config.yaml
n_layer: 12
qk_norm: false
init_std_qkv: 0.0193
optimizer: "muon_variant"
lr: 0.00528
grad_clip: 1.0
schedule: "wsd"
decay_shape: "linear"
dataset: "wikipedia_en"
MLP neurons of a small language model. Each row is named by its layer, matrix (up: input weights; down: output weights) and neuron, and shows model dimensions 0-255. Each number is 128 + 24 x the weight over its row's rms, rounded and kept within 0 to 255. Numbers have three digits each.
Before each neuron's rows, "fires on" lists the tokens most often at its 100 highest values on Wikipedia text that the model never trained on. A number after a token or word is its count.

fires on: "h" 14, " expl" 13, " rest" 10, "u" 6, "ch" 5, "st" 5
L8.up1698:107112156139082084029123124138090097104149092100147098112112142145109142110159128083134140108176139123125117127116098109118132133114124136114140113109099106129087145136103128108151089135133133140135113168127137136136095179121099130146105139126086122140136104100128129120134183128103165139112141107133128120175150177144146139114096109119152116109143155104124130065139185109094140173143122098126112160135141139125097154136135130110138133121100133124101101109117151096123193120155127152110123168106148124100100122146107161121141111125130123091118140117140149149141155140144135099167152160146075115144135121114141168121172123139152072110130138109127086134185142100163107143132125120094131101151114129172105136069138123121169160131132154140128170141114135160152139137127178
L8.down1698:127143114147124118089110128133113133134099122125122154155140149123118154131134133125119084118113171112103138115147150133124116122138129117096105187108121169110137131153149131114139148168147133115173107124132063119142099119147092181092102134134114129135128079149139221118181091143152148169198138179135141133112119117117137121139150135160131144080128118118144105121110143109098145070141116150125144121188133158180098126114116135130105114125119108120145117127089114111128133130127147165188160113120135136089112128124117125123129137107120114101141126128125142160109096108111136095146111123124089118134115131084112119120158097083153117098116130139116163138138111101135094132082061147168119129148139088140147108157131104141128168137168081153147164152121095103171088143142142

fires on: " (" 54, " \\" 17, "\\" 16, "-" 10
L8.up982:106157115086128122119118142118101182160075131139117066130067126113110170159130091114140132079140102109140164161133133157127136109105153095160129115145090119154115133139125167140134120143171140101131079132132120109162130147130114127099101145143113126112104119114080096106151124138112138116098105139092176116093113152148111136086117129141157120148152160171066162133124106129095120120153153122138123152154114113153082140132120085139109164151163127150129125146139096078134083133103125146132115132155104155139144089146133103089108135144092146132151142103135123164142096136167105118175115161129128135099124125141137165096113148120132112129141077121158126142076120167141106129153116180172137139125128144139156129132134132151149133091121137121161121133115107110118193111149184
L8.down982:173110090122141118127178083115145140144164095099135118159114100126142115118102092133113067108146143113124108135138149128139147154162105080125162112114121125146135163123112124097127112138110112136141111096153142124148137114093133109106146139121132103150146140113146136151129128109132102166117139109139085129119131134139125123118135104116133194126119111137132118126116126109118126163144148123132071137116147119106102103141093151101130129112126168126106000140134141163127140136162114112128109153104133143128121120142178103119125145153110158098145087126124125098132181120087133124101140136113127130107136107174140126125087115146093082116121156116123127156117131131161139105133103132100113113113172130124128128118158140151099130172137109166126161122124149124138138154138116

fires on: " un" 18, " s" 10, " t" 8, " not" 8, " en" 6, "em" 4
L8.up1468:111101119082122118109120157178120127136133117148114139113142112102170099141110145085082091151159128144133128163121142104149156146156138114122122138139125109109070150123129160143130105125140142193105116120132108127090200114163119200127086131123110105130163144174140104158108108109126088100165130094157079139107142130085138146094135120150154091129116119135155168108149149157150106143133127124124117162106122128107122128141111169113102128104147119081080112116104114124157114115103141124159104118145128164184141118103105116142127097098125119121129140120105127079176137130129099120122156106153149126097112152107120106092142127107107154144119111108134125061122145147107109133169180156123105135080127089125130131138138125146104131140110146138089132161128134130076097106148080
L8.down1468:076128150157141083163145102075119148136078157084139110144146131119102120106128101135139115161143151110105127097145110167138079118096149130125130158111130164155160152123097138149095128105109149096146106200155096085092109117121090128091146131113123146089100143146147121118120148113096124139101105137121153142124143120153128088111095119160141116129114124106145132135156113132160135145111132171139131104120120107129105115126138047131112154119155141171138195125146115135103166151143112134134164147128119127120112139104120135160128202145132175119125136137167135130133166128136117171170158152136143108160158084170116162147155111105160115111143120169157135105142114090126120137089083114127179111126103147118147124131089161131119159132158126135130145147142130110132157144140169

fires on: " act" 15, " land" 12, "it" 12, "ot" 8, " out" 5
L8.up1542:120101115157122132115174134162116146129112140138144134105120104136092174155132116104110129185084106123148087111141139104109150125137132098132124159164114133176134119096157084161128122096106164105111095152128118153161149108138111098089112061139165119093200117128140149140130135159100149144159148102076099108120116136130130135111144138135113115160121127101164137123158152112080098140168127144100129136154142129117129127112126114090137149121080113116086133138181114119104128140128115157123161108148155142099110087124117139141128106126126099122142130067120156150133178157096128172154105158146131169131124112104121108123140156147167141123129135150099091111145092114131103111066117123169150144121126129152124177166144171154102090105123086142120135129134142123072114114150134
L8.down1542:136138109104152123104101115125123116141086160112117096084098137156149088155095152114097121130147107144097131108113086147118128127150146148135152168143128119172135114154140155129143152166129128112116114115127122158116110102123127118117140094131102151143118135136112096109124147127121131135121130139176165128129121078128132169129160159134157144108142107141169097128107125136123182137139115140137159118177080097140148149140116121160074154112102153122144086198139170100151112109099160150134120126104118165143155140137166141083155139117138165159147128113169066095153133120151114161106126123122152134143120106123105122099093151122144162148134166133132131139179120149150168111160096128101095178131161177162097164142072135145106124141155128098109117173099137182126155134129107

fires on: " of" 16, "T" 11, "et" 8, " ext" 8, "av" 7, "ut" 6
L8.up188:166162151111108078143103139180176121127146153177148118095097147144111103137140135146095138111153095144115090151118137092148124135126180133131127155178145125136143108146154161090138102143089071119138134123088144112131109106116161136131106138129135202153130112106138156112110136167134166142182151122112080107122119151104135095116125152135121072130119081138160116129108131125115112114145118124152119113087108103087141140104109156097179134142127091151132123167120113107118135106138142076084162163156117164116130103158135143115110143157127127149118146128167107143125128122168153131125072145092162089112129092096151100131143145144143150133136158124149116081129142141145127131105113139123179134090155126131126121108118098158084135107142125156124111117126107188143118158112133
L8.down188:152148127137145144159105155166147140132127104156091123126134094148161135138100118106143094117091128125105111099110090143145156150133180142126144119127089110129090100087130139112106099134124150151071090132121152122097129131097177117146114183117136161150116089140189132138109159104124149098176139156133116137154150151180094114129118186107155124126123114147094124170125122140133078104161139064115148149169111130105105158133142149112136132117140135137085093128118137145107111116114128144136160170124083123086161113108117111159136098118174119097156184115150103109140094143149142148118171130116153127131128112110148171149142128115086145129136129090120129150129143082120136136111134132106126113149156153183135132114146121105081156129109140099122142138146083159117102085152126

fires on: " I" 35, "iz" 18, " em" 9, "e" 6
L9.up678:132099160141104131146089142134125112126131109115100127149163127158108123145171124088159098132157091106141182159103144126137151122100114142125134195144167119098119159148124146100141137085105130136150105164109118137084149098127150147141077089135123132161104105152107150108094131086139093139125145145122181151108147133161121082147107113075148166159095137132164122111140108055135136146147102112128108169140172130125179137135139139100155130160140140079117126117146095121117142143103114171154149118150107102119143115098130144055084125090117145132100121106121130125165124092095113113121132138119122169139135079120110123141138114142137100126106147137112143121111118111116117115136153153111119138097155141144150111181086095139146140153116082104131144143154148130102146161129084
L9.down678:171163126162112166130105098134140148139128124130136173119135102162180124136142124150131104144193130177137147158065087149152148162118134162107110138112149126092132136151152101124104112116167142115087135132133136134131142178128148111164163130192142133124109144110149119108131146122156121067114130149148102121188110135110132127119143111158134161134138176112182155093158122130124127184127135177149112111080115131140148097095145131140141161203129100117143136084150098114131164127120175131105128142074099119092165177129119165136102121132132151095119151174105067137140112130143120155102112150118105121125145079141118105123104138148151133128124156142127149134134131169132084124109132118119131098148164139146130109142127127150113116105130124122148125109126111131162127142140125

fires on: " s" 20, " his" 16, " d" 11, " ad" 4, " studied" 4
L8.up508:129148159116129150153134141139139105111086129119120147109132141180111097156143116100136106117208147122156129060112122153161132124092127134136134125161114143110116166132119160136174113101118132150161140132121158155155087108124154120148154142119174142185141118164134124123103142158144141166110133127051128142151158104123128077142126125076120176124115107113109138111107121121186139126151122093170126087135133107134100101097132079139130119130115138125145142127140125119161157176127099126177170091137127111086133117106114131130153104130116147119145108146170146097144099129135140152136150158098153190076102109141121134145100120153114120088134120131164136138124105145100149081117156111117093128142139088113128152121161080094147121142146115138123110119127105164134160093128143
L8.down508:142111158116126119081090176148132113120109142102117101137108132120146125164123120159173127137190133159133151050108153107153102103125158081086137146090121098146112129128156084121100143119132069160146120142111176147113136114087147159177138104103148118145093133119126105112095093161134120159100139122135099148148115111132150129134167150135121109132121104145124152144165156121124138132080133132097120152111149109145074092140147145145147152097114095114120175114148115142133108162111132119188167153088106196149151119111153141130097107118160124122143132122146138151131117116116118154114141108129133153153099110132098089145121181132121110119118168150128159156114102153133127131148184139136140110163171149141150098079134138157127145123157124147123113135151079095133123120122115

fires on: "R" 49, "L" 8, " v" 5, "or" 4
L8.up1348:122160151090109139147144127162128145122105101144109127123125105150089149127136150144133109119161146116141082127095098140120132106143130105162138101146112114108139121143115106151105105159082140120137104104147110129122138175165118153123091141094092112168080079157113103112131152124158112097097110121141156149107129136146132125111177096140122096170113082113163147100132131159149125113182110169130168123088127140129118072133180183082144166166119124115144147164109112122168105127100102114100083161121135136119153117125130124141130130144091114139128105099097133111120105125133109162124132080170123094175124166094150097143097098142180147109135179126126130121083109126120127133126157112113156145131161135089090147118133134100106143132121118113114113085095098139170087138115146
L8.down1348:134103113164156095091116155108126088145134146142121085106133103110140159129165140154136120156102120125152141145104178102130161076155149158113112147099154106101145128103116136089155085136173114167181169093165151127122129118128098145116140106149163141072198103174147152124126148117153109109103089127120096104129115113089099128147104151127133122118139139115083128114165119141124111136140173152110150083168162157139092133121112139104152104087139135135135074152125138115114160113141144143117136176111159129119117129139092117153153088100138145157130153136132154094179151119120175150129126089080095174126115153110118148143111121129101145131092103103152131138144096082132154102139148116133124135118106130127120134132135153109113132130129128148119166118131162118138134122101064

fires on: " D" 36, " first" 7, "." 4, " decision" 4, " research" 4
L8.up839:148112119113104163122116132101167152117140147110155137071120104088140166109156132110151126168122141164147117151104136113082143144121112133089116135140117118091185163165133151142158138119124080127153095131077132143149146079137109135145104143105123112169145129128155105157140141148134136109104141121096119102147150102075113128162119131114139152130154103176127148118161130084097124130150122124115085138105159142116104155102115169116124158093109139085141081164104128152078157088135160092134131137124132111148136144128090082121160169130141114137114165146108116142141087141115117135149174165138088158120165129139093155081149151136110183116144116169127115118115148137129135126134128122118158143148140099150141113145138139140153165122170143113081117125057156110130134143136085
L8.down839:136126116128101143148142182102112125115127129142118153144108142127090174092142116133131095121130104124093164079165119082108161111126150104121123132104098155150153145080141160115158177151142160187136155139120122145123082146097122150113138132107146141133137105117162109138100180124153135133155167126099132117141114148161114148140149093091088092141124162118124143133107135105113103120106152119136145122121154143140117129093178141136091124093109147125141182172130097162123124110108146129134160160153095132135118126112137133157119151142087139142148126081136106143141152104115140146151156143145137132121197097095114125116131153121112150132098150148083126129100118136121116139123113097180097200171152114135088097123119143120142129134137152065127145153118128093149052108124153

fires on: " n" 22, " |" 17, " so" 7, " Y" 4
L9.up1951:139116105117112155135102145106170091118122148091120149126101096135135102157144090132118115140142115100128103123126123143172150085110133103174147153132108119129110119132101149163199164118129101149106134133132147126128168150134152167146120126133155121155150099127117120135093105142108165141133127114089171144085101125079129141106106131146147139111130105151111116157114102080140095110129104163144134071149134150104127093080100136151110108097120098121117120118107115154107116125111134090168116116206150100118113105121093122117143144120129130144123114164149110142124105080054125188145112088159083104086105087139158105123096136129132141091140092134139136086101101132144094135136103147166151149120130174122129099135186136132090121148148129119100095128132143117127145154133138
L9.down1951:161142085120165122128113134175135134103084101102133118160125124128154109065177115144106138128147133126143117123076145164090111140194117141096094178075114128130119133109136110131116127118102118155120131123182088153133139113125115124131105105125103138136123126101138133134154144092130122133128095145116155160135173105101103128124161135100120125122104144141131133160184143151149151155076117110123123111126110156139162158135161165128125131101181118137142096142125132147155155131108185104132133163127110143146111125144156129083127108112135095114168116100128093128175088147129128059118088113118158133124097138125103171061140119131128151169116126110153138143154105117108135134143132138131134112135108119135170145118121098134047146108135163102137175090119110110137117100149123

fires on: " Re" 22, " a" 14, " A" 14, " st" 12
L9.up1308:115123158159106113139120141108144099085152098119090112117156139156100116132141108146122094165077146100147131117166086133158112111127131139165106152127138145137117125144135111124117112073136124142109103157144167159136137153159123136147143103114130153150126127098089167114116137089129095101130116130148128176149113137120137100161071111116133138130114137095132126129132152125115132123133084134118161139113160128124137098136153119151145113137145129094155146120138115156113113105118095144109130148104136086073137148123180114122143150096118106161143153134081177129139167140177168107112139104178119077138138153123134097141177153132115096149195150139112106151079143072138136129099131146099130174164139136150139123099115115160119121120102163189126108162092151078124104163131085
L9.down1308:098082146155123132114110111114132096102110143099097117132107154152114114145112125124138152123134155178116174121135170143128106144181098140126118138146126115136132131143135098123133107136128111105153129084104147148156132122166135144127166142178153204114138070140139120124113102149142106120109170121118128106109123143120151131060119111143140150125114166108119135109138115116143120156143120120175115123124136130176111110158087087141145151176133106121156103110076129116126131174139138140189075171127125149097142170109149129148161099083109110124141111152129150208140126098115166139110129113110151103152126122142123080117085106128115100127131125077081119126135116141082146114097079141126067114130160106113130121119120149131162152129147118112124125141120137105095124105092111

fires on: " of" 17, " not" 15, " as" 8, " to" 6, " is" 5
L9.up299:098112130123137088122168095131149147136116125102082169112123129124133142191141136141131148143108126130151133153098134098086115160114132153187121113142125136144111135164146164156135128139124131152134126085136114126098108162120148158143129105115149121125123100087133147135128156104151111161109112082126103158112162091132156133128134155128103094121135107097143116118162171159145156129149098109137163108175124097149148121116141112141182091104128106160118153100134130135115118133154114126109121110125140191160139134110087114133118131121126165143110133110186161127162166153177073086144155093118162132132105137154153105135131118156151151143115153169124163110117131117142090104142139129124125130088209129137149153123154136149116163124164178145143110117186113139116093068138129
L9.down299:105149141092103117144081117145121113154163115137098086139125124139108114099123187127138139112091119112150134133166156134135104122139139095116176171087124133083106113112130110139170141146111108140155072153145113132097119103094121084154141090078106156083098169173115162148155134158113084113115117133101128170159162128112111130138137120138120150182073113097108154118102154121124134096107133135083136096176133096137066110118114174090083158100116147180106110092092121119131129091062133149100142125115123120123152131142139110130110096120136130137126127112145131165181120151142103154120114109135139137112112140137142168132105105150118140145108103110134128130133147157145101124134098135129178130112114098124144117118138102113100092132093120125130133161105109101142112132107099

fires on: " att" 14, " det" 11, " aff" 10, "ters" 5, "t" 5, "ret" 5
L8.up1681:125177113107171141103086125167146103136086132151120125129144104158143117112153127086132119126144128127126123098163139120167087123121079131120113105112115127149155075150131152100171138165124155135144136141108174141115118162148155173122107133084092177151141106134134129116118133160125135103133091096136122125115109187098110136155130111126162128155166125153140150090125156080128151128095092163141081122158098170134133129128160130113090116096198128115117103109103103149124130156153111118117121109117125138124088125113133133101113162115098132136130143142116148140155082134119090074133135129111169158144171124106094161111092131140116137112085149142117077121146186152100137117140135120150155149144158130159139171150129095128130157099114119114125175170156162131158123115144130
L8.down1681:134114105159147128134090087122111144142133153145100132125145099165111139138139164059165125159136112147102120101126125111142116133122139136090151147150143105113110111140131174099147115130106133139127150121094120112191109120119112174148073135102090135082115169136145142178105116175144134138148137112133095134145118141078145139108123107141140158119085105145143200128095119133117150109139129163091163116144126119136095141089141139134126169134182099135167107144113134142139170158113107122094143161120109135067138119166137082125114105120132126127094143141162129126129116181122125076142131091117126153143118107121124136106149138082144121125114094112112086097122127185104106175146150130123149140096165151136121098149123132163122120111091143103175133137159110118124110150072129

fires on: "," 54, " one" 11, " River" 6, " R" 4
L8.up146:133137140096155131118120153086192141105108114146113125151107146114125129111155157134141122132080123114121186161147136144129128128130176138116168100090105121148098127160148098129143135110098109127119155096145150136158128115112205158088101144093142124107122105074120133157129115132118157110133142115153135135103177164161120154165109143153144103128088106121108149133164110174156141141185140163111156104161150113089095153123102125119140110100154100105143131150142112135116127130161125087139148144147148152157112163134142102160136153138109118124082082128148134147132159133117116105091130118147125135108153139102092097097105135104166112093128143125102176118127140145150137162155133153120104104176136184117100080078115133140139137086118131136090132126100143127153084131090110
L8.down146:120071097100109111106126122131171092125127129143120112110126127161103110143145122115094169139115111145092104163146098144107145112106157129140120125130149128147126091109161122114137172142114175116145146159106125107122073120147126121125113097144118148134102140131136129141098112120152130139133112169112125105170106117156126145110112124074119119122114070108115099092160160144135144116147092118116168119101141100158098143129151154125142140148091059128128109154126090145122084155142140156127110126135099143187106129134131122104098143151123151155091151113068121164111154171119106151115164148164059133151085058105091092172129152105143123138117128113151106098139102130179092099111124106124130134089108129152149117088148130116158129093135111117131147159128119109150164106131161

fires on: " all" 14, " J" 14, "j" 7, " j" 7, " ext" 7, " Ass" 6
L9.up79:124136167088114112154126141152147101147152166108174148117086129078154108142122093160124149144109138142119104130130085140108123165122118116132159120147087128146143080092141131181105134158095136083091101132150096167126111095145150166117102114098103122138121168118146149132118144133114147121135091128150097103150112138093148105137127103136130121108116095139107073118159059101110171117156123162111147091120105115136108148131120127127102114107105138107139121147104131117095078198113150154152126122145129117151116137088163125127163126173115123095180163135136115122120169157162140132171120104147139125102103115079138085082144137127156116119152164121162145098137110151145136130138139149144153095097127131129161105136137142107091136134154094125092124098128148124167148086148148
L9.down79:180120114169088130164153119116128175167112160126094127114158130158149131144152134126142163104140094131124101097097079132110117136165115105127112120114135167143146144108144113129162148123113135149104140140100113145111139125146141135104146117154060105101106119137113152128112130141103165132149143127169103109141096116080146092136101139118101124157143138090114147145185144154122124098168157100125084131120112113139106133135119156172108154134142141100147103139133135170097134119135158120080135147152149135153148128157130132112162158134140077141102159122133085134103131182121116158128113163117138147132132101128117143097166135159155103134116090096112099109117120086117172138117141147162082134100176115174105124129159165095158102094104130102163163110117136160121086136154067